python train.py --attn_scale=0.125 --lr_head=0.00535 --decay_shape="linear"
MLP neurons of a small language model. Each row is named by its layer, matrix (gate and up: input weights) and neuron, and shows model dimensions 352-447. Each number is 200 + 40 x the weight over its row's rms, rounded and kept within 0 to 999. A neuron's up and down rows have the sign that makes its largest values positive.
Before each neuron's rows, "fires on" lists the tokens most often at its 100 highest values on Wikipedia text that the model never trained on.

fires on: "ant", "st", "l", "el", "ent", "h"
L7.gate831,267,284,224,201,210,234,226,245,212,145,243,163,195,172,183,222,204,202,169,193,189,156,154,204,174,219,134,231,172,209,226,205,261,283,151,207,209,226,168,149,117,179,226,177,197,179,268,173,187,140,304,247,175,138,228,267,177,223,209,129,220,258,241,230,177,204,171,184,217,211,242,268,183,161,154,221,155,179,152,227,220,239,269,201,288,216,257,171,181,150,202,191,185,193,149,200
L7.up831,254,201,289,148,246,212,184,186,200,202,139,225,153,229,171,266,142,171,164,134,183,172,193,152,246,253,202,211,232,214,245,199,250,239,135,261,149,26,166,221,180,139,183,204,190,217,194,185,214,175,194,164,178,227,245,251,328,189,239,251,245,221,316,230,225,181,286,212,200,200,158,204,257,191,203,169,169,216,222,206,180,264,176,245,155,156,203,210,249,200,184,166,166,151,209,152

fires on: "\n"
L2.gate595,164,165,191,214,225,237,181,201,225,169,223,221,224,163,244,203,179,243,197,237,195,154,160,230,178,201,147,189,218,139,172,158,281,275,232,219,268,245,200,207,195,211,204,162,215,207,179,198,222,192,160,157,204,218,178,231,238,264,168,199,227,207,280,164,213,192,173,136,237,256,239,173,187,251,172,249,237,188,265,244,131,206,155,200,269,191,153,212,154,163,203,175,172,301,150,216
L2.up595,214,189,199,250,255,184,203,256,215,219,182,192,222,126,233,250,171,252,194,224,165,212,176,227,230,238,159,250,217,134,172,208,276,260,193,225,255,238,198,186,150,243,208,160,214,136,173,239,215,194,213,197,236,213,220,195,148,234,202,182,241,235,216,250,160,202,173,167,258,217,237,223,194,235,196,185,214,193,251,291,160,226,157,221,258,249,206,184,169,224,222,201,186,268,115,232

fires on: "|", "ing", " the", "ion", " |", ":"
L9.gate645,198,217,211,161,184,250,164,208,283,250,179,191,196,256,309,205,155,231,131,202,143,242,239,163,148,241,194,177,230,166,211,272,159,143,110,173,216,231,159,233,198,180,156,207,195,185,156,205,137,198,149,214,149,179,165,224,226,223,246,186,234,178,162,186,274,135,128,268,224,201,172,194,246,213,251,219,148,178,192,207,192,221,268,166,240,124,257,179,182,296,227,152,177,214,222,248
L9.up645,185,162,220,182,207,220,238,183,210,152,75,214,164,160,232,127,151,240,180,290,199,264,210,230,128,209,169,200,189,237,210,187,144,214,141,135,146,210,217,223,156,219,202,198,217,146,194,257,172,271,200,201,195,193,229,227,236,209,251,155,238,232,140,187,235,156,180,250,155,169,181,206,174,194,190,244,256,188,192,224,236,163,191,190,161,174,224,190,224,226,221,215,182,223,143,206

fires on: " of", " from", "ary", " for", " Royal"
L8.gate657,230,235,218,203,213,125,239,316,187,190,252,187,151,120,144,236,212,307,277,220,243,208,223,173,166,173,163,183,227,174,164,223,204,183,169,241,203,236,204,217,212,174,206,174,217,161,282,175,186,233,229,135,212,217,199,187,211,273,205,265,177,166,226,217,204,167,240,223,132,173,282,232,235,247,198,172,145,174,220,190,194,204,174,237,149,173,197,233,160,178,267,234,218,244,144,198
L8.up657,174,178,191,221,165,160,193,162,216,103,152,238,229,165,181,207,194,171,192,290,215,271,217,199,195,256,207,220,219,226,216,158,209,240,201,192,200,195,135,236,184,143,181,189,182,191,234,211,238,301,154,195,272,136,152,193,163,261,137,170,173,173,202,174,166,312,244,195,187,239,226,244,188,157,213,245,265,224,160,192,218,198,110,149,184,151,224,168,187,177,266,259,224,192,220,169

fires on: " This", " His", "ir", "a", "ts", " Her"
L6.gate968,170,217,136,183,207,245,202,209,222,168,196,124,195,179,195,211,196,286,291,129,243,180,272,181,205,199,225,218,218,164,260,301,236,192,168,164,212,145,215,236,151,146,136,239,229,184,227,196,169,230,169,179,201,194,192,231,147,296,207,211,171,180,228,121,213,149,137,237,244,181,122,163,247,235,243,178,180,182,171,206,228,233,234,187,191,195,201,209,161,167,211,213,224,310,250,274
L6.up968,164,195,159,204,177,158,176,249,155,279,196,163,208,254,170,177,147,147,180,181,239,193,208,221,148,188,215,141,188,208,219,197,125,214,202,287,237,207,218,177,175,180,147,169,214,228,191,256,189,213,230,232,166,208,153,191,271,239,262,171,167,244,278,206,202,175,163,268,180,180,205,193,272,292,214,240,229,219,164,142,176,329,124,213,172,127,258,266,151,173,235,180,228,261,128,208

fires on: ",", " the", " for", " their", " and", " its"
L13.gate656,147,164,207,178,137,226,208,156,225,262,253,174,187,192,211,172,177,300,157,201,187,246,171,236,199,247,240,148,153,185,154,275,279,200,153,149,205,178,221,159,177,187,215,192,236,204,182,207,231,154,205,178,215,185,308,214,178,208,220,178,180,273,181,229,189,158,167,132,221,168,189,153,144,233,214,166,209,189,205,267,235,244,242,191,239,190,207,213,176,199,199,250,102,162,200,204
L13.up656,187,196,200,262,255,142,156,215,219,185,207,171,219,222,151,249,230,255,201,120,225,250,193,218,192,190,153,222,187,206,150,281,187,191,213,133,235,214,226,219,162,165,211,173,198,180,251,149,165,134,221,201,231,232,218,130,245,258,187,192,236,196,173,216,192,161,179,245,139,211,191,172,214,220,272,216,198,208,202,268,180,238,223,104,118,163,201,239,257,191,152,197,161,224,180,213

fires on: " to", " for", " was", " w", " al", " /"
L13.gate891,192,173,226,223,262,203,223,174,257,193,199,215,169,178,192,223,211,227,172,286,145,205,231,200,204,331,169,191,223,222,219,203,198,224,162,205,226,194,148,213,181,211,222,192,175,185,126,188,208,175,225,170,161,224,224,189,260,190,127,145,199,217,167,193,221,207,104,222,189,208,121,133,177,226,199,210,168,130,246,206,188,214,202,175,189,213,181,174,278,225,178,139,187,184,202,204
L13.up891,195,163,170,171,129,245,189,209,232,134,239,200,191,193,204,245,219,248,188,172,178,224,155,164,249,190,220,222,199,173,177,216,136,85,180,210,211,165,199,221,164,233,135,183,172,243,227,197,228,162,182,135,192,196,241,210,236,158,216,286,125,249,250,230,194,205,243,188,205,217,192,186,227,226,157,264,156,201,215,177,188,147,162,197,226,249,161,153,231,159,229,236,173,178,225,193

fires on: " pre", "re", " Pre", "^{", " incre", "res"
L6.gate397,163,333,202,164,176,204,167,123,178,269,248,198,191,164,248,154,205,139,191,155,181,128,210,227,184,182,147,228,172,268,208,92,227,226,211,168,181,177,225,231,169,198,151,208,149,208,222,226,171,208,162,132,220,162,194,186,243,169,201,198,175,188,218,217,212,196,195,190,235,189,250,200,206,183,194,205,177,239,172,187,209,185,202,178,150,215,216,124,248,215,246,147,189,246,235,261
L6.up397,232,214,212,168,219,212,213,158,221,252,149,178,165,273,247,154,209,178,129,174,214,183,183,179,141,181,228,182,219,228,174,129,157,146,176,209,193,208,180,262,197,170,173,283,240,194,213,183,208,179,140,258,203,175,201,172,181,251,160,181,157,185,178,156,200,243,90,176,239,166,244,77,213,195,175,168,233,227,247,212,215,165,270,179,206,237,205,216,202,248,267,238,224,129,251,208

fires on: "–"
L2.gate513,143,146,225,191,268,242,191,213,207,193,214,220,176,226,282,244,297,177,167,234,266,183,220,254,175,216,154,202,191,259,178,234,254,242,257,163,293,210,207,178,271,267,147,237,230,252,151,225,173,184,234,193,180,231,192,211,210,109,225,213,203,200,153,208,153,218,320,278,163,214,233,287,181,199,160,137,196,177,243,180,189,163,184,122,249,214,240,188,192,161,270,114,236,239,133,79
L2.up513,171,158,191,273,195,276,187,167,146,117,182,210,191,231,284,224,174,207,216,212,138,184,172,273,191,190,186,233,198,248,210,144,248,214,228,199,176,274,214,196,238,235,163,115,244,192,217,151,255,244,200,174,274,219,214,188,277,209,160,171,173,205,159,270,101,170,205,212,192,191,159,191,230,217,258,207,248,173,233,228,235,259,154,271,188,230,203,186,198,218,243,166,182,193,153,206

fires on: ",", " and", " ;"
L9.gate764,117,147,197,175,148,181,192,204,184,301,212,210,219,81,143,209,188,184,196,189,236,232,223,294,226,145,129,287,122,175,182,240,193,211,143,168,151,150,250,210,188,208,266,251,254,260,233,230,211,199,272,230,221,160,177,186,221,133,192,162,224,301,197,224,192,200,183,210,211,214,199,235,144,164,236,171,294,179,278,216,175,216,226,254,204,229,167,181,185,161,172,232,165,227,154,230
L9.up764,163,224,254,232,203,173,194,229,212,196,177,158,247,185,176,194,219,241,219,201,275,201,209,212,236,200,216,180,245,204,186,285,171,199,188,234,118,159,223,189,236,178,212,231,187,193,268,191,150,158,215,212,264,223,180,167,259,223,182,201,132,194,222,258,314,160,189,305,191,191,226,202,243,238,164,270,245,240,192,211,159,201,150,156,237,205,225,282,209,171,168,233,199,149,252,193

fires on: "ed", "ock", "ing", "du", "'", ":"
L4.gate828,219,189,230,202,205,228,294,160,204,238,218,207,235,256,183,241,172,244,193,143,225,153,177,229,239,183,215,251,193,139,206,188,214,203,175,229,184,207,226,242,188,170,180,193,219,162,223,215,254,217,261,237,220,173,226,224,202,219,155,142,274,184,149,95,219,246,158,133,216,183,261,206,118,250,163,202,157,179,107,243,191,162,294,176,217,225,217,144,251,144,286,174,203,255,204,187
L4.up828,237,170,297,170,256,151,166,154,158,208,257,210,199,239,175,188,175,183,257,204,163,151,177,224,188,249,247,236,156,123,207,182,185,214,202,171,225,182,168,188,135,229,169,209,243,143,267,194,193,224,210,142,153,182,185,207,184,225,263,138,248,335,217,154,175,143,170,221,248,172,181,239,205,206,182,164,206,168,249,187,255,97,287,141,227,221,251,209,180,194,199,228,239,204,179,213

fires on: " res", " Res", " pres", "p", " conf", "res"
L2.gate309,233,193,215,177,235,181,177,120,215,245,225,208,184,153,245,218,142,174,279,194,254,155,223,135,139,179,206,191,245,209,196,210,184,199,234,234,212,170,172,266,150,260,174,219,161,171,153,194,197,144,154,167,223,155,210,149,233,148,152,248,174,203,218,226,233,248,210,246,194,202,204,203,200,209,188,219,131,147,222,247,172,254,179,193,218,215,176,196,169,226,162,219,166,172,121,159
L2.up309,215,181,288,190,178,252,221,116,238,307,211,160,183,174,182,255,92,230,253,213,252,154,186,182,176,181,199,184,187,214,185,269,205,171,200,256,137,194,192,271,193,253,162,223,171,160,142,249,155,171,207,240,259,174,181,171,254,154,196,188,171,192,188,218,215,244,224,238,179,124,177,290,245,204,158,186,158,150,176,191,187,274,197,152,258,217,209,246,191,222,236,233,154,165,124,167

fires on: "us", " oper", "ad", " Mus", "an", "r"
L8.gate819,153,205,169,172,201,153,110,168,231,87,192,235,196,207,266,161,251,222,198,199,218,160,251,204,255,136,217,127,229,232,135,184,242,127,132,179,187,238,149,266,238,144,180,218,166,181,196,218,232,142,250,164,143,206,217,207,181,302,208,190,238,162,161,199,207,174,187,186,193,182,201,222,155,213,198,298,196,219,162,239,187,225,121,205,176,170,202,173,161,218,194,178,194,217,179,132
L8.up819,177,201,256,165,146,252,210,175,231,178,173,230,241,224,96,123,249,175,186,151,207,175,168,260,179,181,220,210,207,186,200,241,257,249,235,260,185,159,158,272,176,241,196,158,247,272,188,150,217,214,238,138,204,218,199,252,257,205,227,232,279,176,167,155,232,244,248,146,217,127,175,221,221,217,186,181,136,144,186,189,245,295,193,247,180,175,179,181,205,181,226,206,187,101,236,179

fires on: " to", " which", " 1", " while"
L9.gate580,155,151,190,208,237,202,279,151,118,136,237,137,207,198,256,199,203,191,217,228,246,154,219,236,202,234,186,250,185,158,205,226,119,216,187,201,91,103,154,210,172,253,193,179,158,195,201,199,105,239,161,193,225,200,198,207,197,135,234,241,206,159,165,317,204,182,197,263,213,193,268,185,177,211,235,186,224,213,247,208,182,202,188,69,167,199,252,226,204,197,193,181,177,181,222,134
L9.up580,205,204,130,198,141,131,176,204,271,208,147,213,180,200,268,166,189,202,159,251,204,202,192,206,180,209,111,182,191,154,281,182,176,122,123,165,218,215,196,261,160,257,264,240,228,197,119,247,180,215,235,194,134,210,163,209,198,207,170,135,213,217,120,181,167,216,203,246,213,233,257,190,215,240,212,177,227,124,205,263,242,155,194,179,268,102,186,211,206,227,226,213,94,205,141,231

fires on: " Votes", "als", " %", "p", "S"
L7.gate808,193,157,253,143,189,190,168,178,221,112,166,223,189,174,208,216,199,167,245,177,208,188,218,202,175,254,191,217,188,175,230,172,221,255,173,154,205,160,193,267,155,195,206,152,221,70,233,270,225,180,292,227,151,248,191,143,166,130,150,222,247,230,157,191,170,249,191,216,176,81,292,207,152,206,301,137,106,122,248,206,165,238,202,116,187,224,263,162,185,271,255,153,181,213,221,107
L7.up808,167,192,153,231,173,224,225,232,146,166,246,242,253,162,235,192,211,215,227,219,186,239,178,232,159,279,185,173,199,255,220,234,190,209,218,188,99,254,152,214,195,246,214,201,113,185,219,212,192,164,238,225,206,210,212,182,211,130,219,85,217,215,212,188,228,155,219,207,304,174,145,181,170,229,190,213,139,168,184,223,280,179,224,197,182,183,231,182,222,151,132,245,232,197,246,183

fires on: "ed", "ated", "ing", "les", "es", "ents"
L8.gate160,177,206,205,209,228,156,195,234,211,252,164,128,208,226,216,167,229,278,185,216,186,178,184,193,285,220,162,227,140,165,209,227,234,194,231,216,201,226,265,241,145,189,188,200,214,180,234,201,209,178,204,235,218,198,242,231,255,173,189,174,242,214,127,207,172,218,202,182,201,155,208,225,214,172,197,166,183,232,142,219,173,193,249,228,222,197,205,150,131,246,256,243,192,191,156,193
L8.up160,277,241,171,196,160,155,271,184,220,192,242,200,176,184,117,231,175,178,261,164,197,237,247,211,183,171,198,239,249,137,254,195,192,225,242,255,221,169,205,240,150,215,277,177,213,214,186,222,251,122,201,191,196,207,226,199,154,243,194,143,158,219,200,183,173,163,187,210,207,199,184,236,187,266,215,239,227,228,231,187,183,129,171,209,241,176,219,232,225,159,198,208,269,193,188,177

fires on: " It", " the", " The", "ir", "ts", "ire"
L7.gate405,200,188,200,160,226,182,222,245,190,183,143,179,191,187,179,167,157,237,246,226,271,194,283,222,119,204,226,238,233,217,218,179,185,240,175,208,213,188,183,238,223,127,179,207,205,167,206,167,231,197,256,172,192,195,240,183,107,237,316,206,247,194,190,176,239,233,259,241,214,124,204,194,214,254,218,217,169,200,198,232,236,212,203,211,193,291,248,187,150,204,221,198,177,218,98,200
L7.up405,159,164,149,146,172,151,158,247,243,231,193,233,191,215,185,143,165,184,145,242,226,152,257,177,239,187,233,192,160,191,131,255,187,272,146,279,66,201,175,239,196,172,201,186,184,208,209,275,206,288,184,234,257,211,150,215,218,234,161,162,142,188,193,287,152,211,224,214,186,149,223,147,227,214,228,92,216,199,155,240,157,254,174,149,204,218,134,244,229,184,218,210,214,268,118,206

fires on: "d", "ar", "atter", "ud", "ided", " Court"
L4.gate1017,201,186,267,170,167,159,184,218,148,259,129,132,174,151,157,227,130,234,172,131,216,229,213,247,145,244,191,275,207,147,231,176,191,244,214,222,224,186,189,264,182,150,187,155,123,216,267,202,190,217,137,171,235,242,264,214,190,202,155,206,169,196,179,190,197,216,173,191,123,236,165,182,162,207,214,171,130,212,212,229,224,227,192,211,126,147,204,193,205,167,219,272,156,215,293,203
L4.up1017,196,200,142,171,110,171,164,208,227,216,161,153,210,162,152,209,121,158,194,161,204,205,113,191,172,163,213,217,173,235,237,186,194,182,230,190,161,177,256,223,215,158,216,133,188,223,156,85,270,320,180,170,226,264,218,218,271,172,160,170,175,188,190,183,217,226,181,120,216,245,133,244,278,198,231,143,197,222,174,150,148,238,188,267,162,187,153,186,102,155,168,173,198,147,181,169

fires on: "\n"
L2.gate555,171,199,212,177,212,186,180,208,245,248,181,197,234,104,200,210,174,251,177,290,195,214,202,242,223,223,148,231,238,217,155,233,214,256,246,211,305,245,192,192,130,196,209,174,190,171,140,193,293,169,174,156,156,169,189,187,159,265,153,186,249,223,162,183,195,199,166,163,190,211,212,198,180,197,151,131,232,225,239,199,164,297,214,141,267,220,162,162,143,230,219,133,155,206,174,214
L2.up555,242,212,188,186,235,192,195,187,286,260,172,193,239,157,191,204,169,262,196,232,177,199,171,236,195,208,188,285,238,218,183,190,193,202,242,239,277,247,194,186,143,206,213,166,146,183,114,226,239,154,179,171,186,147,178,225,138,264,162,202,301,242,166,205,154,216,168,195,200,246,244,159,189,184,140,176,197,263,285,228,168,292,232,153,259,259,194,171,111,222,224,154,203,239,192,215

fires on: "ult", " manag", "por", "ier", "ers", " sup"
L5.gate22,219,242,199,245,265,195,209,184,231,229,204,248,184,172,255,190,174,273,244,248,189,168,174,271,190,220,241,230,217,140,162,226,114,198,187,182,201,197,157,171,284,215,223,200,250,140,258,205,244,170,170,166,256,175,197,248,177,137,166,254,148,200,194,207,238,150,269,206,208,253,211,179,211,228,177,225,154,265,211,108,162,151,259,159,185,217,197,246,193,232,243,294,246,123,141,205
L5.up22,178,221,175,172,177,278,174,150,251,227,189,245,205,187,97,244,182,200,183,257,256,155,237,245,214,180,141,217,191,165,147,226,141,212,256,212,172,142,208,233,204,199,227,204,217,198,239,251,254,212,200,215,234,128,187,222,157,116,279,181,148,182,134,189,139,188,196,236,186,223,240,216,228,225,175,172,195,226,163,286,204,216,221,203,178,176,195,187,199,187,221,216,184,216,220,159

fires on: " found", " cent", "cent", " located", " Virgin", " north"
L2.gate651,171,194,209,208,259,198,182,209,248,110,244,199,215,204,241,245,225,176,249,224,197,201,244,262,195,273,185,260,265,173,183,266,225,212,189,177,197,217,192,287,216,181,178,177,210,143,217,145,214,212,215,197,249,276,225,192,136,268,254,206,203,234,251,214,187,182,211,132,257,196,137,237,119,237,208,142,191,148,237,187,192,209,255,178,204,197,234,207,156,181,139,232,241,227,263,224
L2.up651,252,155,260,215,161,255,245,259,162,200,176,187,210,181,205,180,178,229,233,193,223,154,221,251,167,190,136,197,252,199,241,259,267,75,193,194,130,262,254,256,181,198,126,202,137,191,164,179,238,137,121,155,231,181,240,205,158,214,309,235,182,202,117,206,181,146,227,186,176,209,121,139,235,191,160,211,130,190,280,160,157,248,225,200,252,178,132,129,165,215,203,205,105,211,209,290

fires on: " |", " won", " ent", " —;", " for"
L8.gate459,264,212,196,245,136,178,242,240,144,243,217,203,199,130,93,122,203,213,125,207,250,141,238,202,224,190,158,191,266,232,254,171,234,223,228,119,223,231,172,177,219,165,185,154,180,162,226,147,214,148,218,189,145,187,156,253,164,179,235,171,235,205,261,264,156,116,196,182,196,217,195,157,182,250,203,205,184,223,228,189,218,276,224,204,236,188,253,248,184,229,141,193,223,186,138,187
L8.up459,178,298,186,159,150,215,260,301,172,138,203,192,174,196,184,254,213,191,281,263,221,204,162,198,187,207,170,132,161,278,238,206,242,285,245,218,199,187,210,155,155,155,140,180,126,210,166,139,224,212,191,131,136,180,188,175,159,195,178,258,200,204,233,175,216,126,155,203,230,128,105,180,164,240,190,246,220,215,193,181,217,204,151,140,198,192,239,197,242,221,208,115,231,193,223,131

fires on: "ad", "y", "z", "ar"
L5.gate32,124,164,255,154,169,191,155,158,238,169,208,165,170,228,157,215,192,293,205,193,228,245,211,177,122,241,122,169,163,221,205,250,232,205,250,216,215,248,203,188,230,150,186,227,165,207,214,235,205,251,197,167,187,221,248,270,171,155,236,189,225,337,173,171,240,205,175,214,240,144,213,208,244,195,187,236,201,168,175,156,201,204,174,263,205,265,97,183,192,189,269,213,205,204,177,208
L5.up32,188,228,208,137,204,214,260,215,225,242,248,181,220,229,227,217,183,249,159,143,263,278,140,200,158,244,159,262,200,173,184,273,168,124,352,209,164,212,103,171,204,231,182,256,262,193,261,248,144,182,223,191,230,243,161,208,246,162,200,197,242,237,217,123,193,233,238,208,224,139,222,216,202,183,252,170,232,204,178,129,241,198,192,278,205,279,100,149,199,218,204,288,153,264,198,203

fires on: " |", " Ch", "@", " San", " the", " O"
L13.gate400,184,233,150,140,158,211,228,90,208,240,209,121,183,266,161,248,119,215,189,263,109,196,231,212,210,263,98,205,253,161,250,176,265,207,175,189,191,184,223,268,254,205,226,148,222,238,146,129,159,230,178,245,140,171,206,175,168,223,259,164,224,146,235,215,216,207,147,209,171,252,225,219,192,196,188,180,232,224,171,195,145,178,253,182,218,138,178,162,166,168,171,238,218,244,178,206
L13.up400,188,228,178,213,234,209,182,217,225,174,148,224,265,172,108,157,201,163,192,181,241,204,207,173,219,199,171,179,278,208,127,143,202,164,198,203,204,223,222,331,95,126,214,170,169,151,236,242,211,179,228,215,220,223,236,212,200,140,206,165,250,216,247,182,185,166,193,267,170,213,169,295,152,195,228,239,251,139,223,212,169,195,181,203,205,149,240,166,207,232,221,225,251,190,150,117

fires on: "ol", "ron", "ord", "ient", "ind", "st"
L5.gate735,165,221,185,223,117,225,242,174,184,185,111,192,186,155,188,196,194,189,158,225,132,167,219,164,173,117,230,194,100,171,225,263,164,215,262,162,278,219,153,219,232,210,201,188,145,226,193,165,203,287,249,144,130,234,243,175,197,224,208,247,164,206,217,179,184,209,145,183,251,208,176,269,201,336,141,228,214,149,162,175,196,190,147,153,225,205,171,217,195,256,113,239,217,164,196,245
L5.up735,231,184,114,141,222,235,215,256,167,248,186,226,177,205,237,174,149,218,210,220,177,230,253,144,124,139,258,120,220,179,203,206,170,177,205,221,267,264,206,176,222,139,227,264,272,168,201,176,161,203,180,223,176,245,154,243,198,199,169,274,190,234,172,233,247,175,178,135,208,206,227,170,167,245,133,183,200,216,191,181,240,254,253,195,257,232,189,289,216,215,236,222,178,202,213,209

fires on: "th", " for", " first", " second", " to"
L13.gate858,221,148,196,181,213,257,130,217,217,202,162,177,167,152,171,132,180,190,204,120,214,222,223,281,185,222,164,190,146,207,185,148,196,102,159,167,234,150,223,158,160,171,276,203,157,128,193,274,94,193,210,196,270,129,205,165,209,214,235,188,172,199,176,243,184,218,166,164,220,215,174,200,179,182,140,271,242,214,176,227,219,230,211,186,247,72,243,200,220,176,154,276,191,157,203,163
L13.up858,212,256,166,221,254,201,216,190,244,148,205,173,195,200,146,107,297,235,183,174,206,207,263,172,199,211,226,218,174,234,235,222,206,170,194,179,191,231,211,220,108,172,228,165,153,168,181,188,98,176,278,186,262,220,172,165,103,239,195,269,252,270,172,206,198,185,172,303,247,151,181,158,204,179,192,221,135,229,195,238,184,325,224,207,169,203,234,132,179,234,93,202,197,241,209,192

fires on: " November", "oun", " 31", " August"
L2.gate480,297,209,232,166,255,219,214,188,160,210,191,198,198,112,205,199,192,195,126,180,213,198,189,181,155,148,144,211,220,190,205,201,180,167,234,185,212,177,172,177,232,127,202,194,240,194,293,147,215,154,202,222,209,130,271,146,193,212,260,239,220,143,237,249,159,131,185,234,228,135,259,242,250,209,195,258,311,226,153,231,218,109,263,243,199,184,168,220,185,221,170,262,217,228,214,110
L2.up480,229,230,191,254,147,263,247,260,164,183,193,154,150,168,56,126,157,205,131,207,153,189,203,158,220,215,253,200,180,211,212,134,131,255,207,279,186,206,146,191,130,214,164,108,212,263,171,143,173,254,255,156,267,175,155,223,220,278,168,216,186,197,211,219,149,247,206,231,183,208,163,200,219,161,223,223,241,189,199,219,249,181,169,216,198,179,238,115,210,164,187,224,111,197,213,252

fires on: "sp", "he", "sc", "ine", "hel"
L4.gate904,187,234,297,211,248,196,215,156,277,128,262,135,206,195,243,219,240,141,239,188,261,133,249,179,103,190,161,242,237,171,162,218,219,220,158,184,211,217,244,210,204,207,197,225,178,236,200,157,165,172,195,200,161,240,215,263,201,235,239,169,204,184,168,134,132,209,252,186,193,164,218,208,205,168,233,175,158,179,241,179,176,202,211,229,129,232,227,220,227,217,202,221,160,232,223,212
L4.up904,203,239,292,193,187,214,151,223,235,240,250,209,147,217,181,288,190,203,196,202,289,173,165,212,139,235,174,174,228,149,168,129,216,222,201,170,262,213,152,136,207,265,225,153,268,191,170,197,128,227,163,201,188,251,186,242,182,224,113,227,248,238,158,186,173,295,220,147,233,219,185,148,193,195,168,220,193,237,189,177,224,216,250,206,279,285,221,196,191,200,193,254,230,266,167,225

fires on: "–", " 19", "19", "==", " &", " 18"
L2.gate710,232,178,234,227,217,252,263,245,212,225,209,204,200,139,200,179,264,220,151,217,256,231,220,214,157,221,179,260,178,183,173,181,278,286,254,191,220,135,214,228,183,257,251,172,299,245,166,166,192,154,227,179,232,169,247,270,172,112,213,253,224,235,195,160,212,150,179,194,289,174,252,227,161,243,111,172,200,125,243,224,148,125,186,110,221,297,229,179,138,191,179,199,225,237,73,120
L2.up710,198,154,181,268,192,211,99,173,174,184,169,260,274,224,215,185,206,214,198,210,258,269,259,168,214,169,170,265,243,182,168,233,262,199,222,179,194,248,225,143,231,177,243,207,188,215,167,167,172,195,145,207,246,204,281,198,243,218,247,160,204,214,219,233,204,155,187,196,222,190,191,112,190,157,196,270,217,172,220,223,169,190,226,183,270,231,160,202,249,269,231,225,210,228,97,189

fires on: " most", " first", " second", " best", " third"
L2.gate438,139,165,226,203,178,240,176,187,222,137,195,216,164,182,158,251,199,182,172,209,213,184,248,102,196,156,161,191,134,214,181,227,256,106,161,208,180,112,200,200,200,213,224,218,145,159,136,269,255,163,194,202,179,247,269,208,170,229,226,147,132,168,246,185,213,192,119,165,256,172,186,219,269,171,147,223,217,251,124,165,227,263,206,183,296,158,163,180,241,195,170,194,196,155,176,144
L2.up438,232,235,184,214,230,227,194,189,207,234,230,208,188,176,146,196,192,204,290,208,184,204,199,198,102,242,257,151,239,202,119,186,212,236,247,223,180,280,245,209,119,212,168,257,256,191,186,113,198,212,217,213,193,240,207,171,142,230,217,214,187,254,215,189,143,195,130,274,255,244,240,228,183,227,222,174,161,164,185,237,204,150,192,174,236,181,244,207,173,134,154,206,161,230,187,124

fires on: " later", " during", " During", " early", " same", "uring"
L7.gate160,210,178,183,204,288,235,195,219,243,214,216,228,203,194,151,281,175,233,222,143,218,194,237,289,211,275,176,243,205,128,184,302,103,177,184,228,245,302,220,235,186,173,179,206,194,209,231,218,168,174,233,232,191,130,182,167,174,168,142,248,162,181,171,170,228,193,233,213,220,247,211,160,172,349,158,150,266,143,170,177,213,204,179,159,256,225,240,222,193,270,165,266,135,278,148,157
L7.up160,214,219,165,171,209,207,269,212,235,244,240,165,198,237,247,235,166,191,70,173,164,226,196,213,162,170,220,171,188,233,177,163,140,217,206,224,195,225,167,246,178,105,201,246,203,99,181,178,203,234,210,200,173,204,201,203,207,202,168,174,136,230,187,210,206,246,213,146,114,187,156,198,215,241,207,219,137,159,191,199,215,211,206,196,196,226,204,183,187,186,210,201,200,201,211,283

fires on: " ch", " code", "ru", " deb", " lo", " chang"
L4.gate810,151,182,186,191,220,168,221,172,127,168,185,177,191,103,150,219,222,205,122,226,188,177,185,230,92,199,182,247,161,128,196,259,213,202,98,238,162,147,247,260,133,187,236,127,215,52,175,193,210,116,179,247,177,172,138,257,210,211,249,241,203,231,144,212,204,207,197,214,313,173,190,192,217,190,124,253,185,173,200,217,229,211,233,164,169,257,218,195,229,254,198,199,194,224,129,197
L4.up810,154,161,238,198,175,190,227,226,143,211,209,178,150,218,159,185,137,183,319,233,252,156,195,167,274,192,193,264,247,276,175,198,264,182,223,205,171,245,245,242,215,217,171,225,133,207,305,129,239,198,191,178,197,230,149,252,188,160,217,229,292,180,164,191,254,260,176,137,196,201,233,215,233,229,185,179,232,211,184,257,224,181,228,222,161,172,179,158,153,239,179,242,154,138,196,169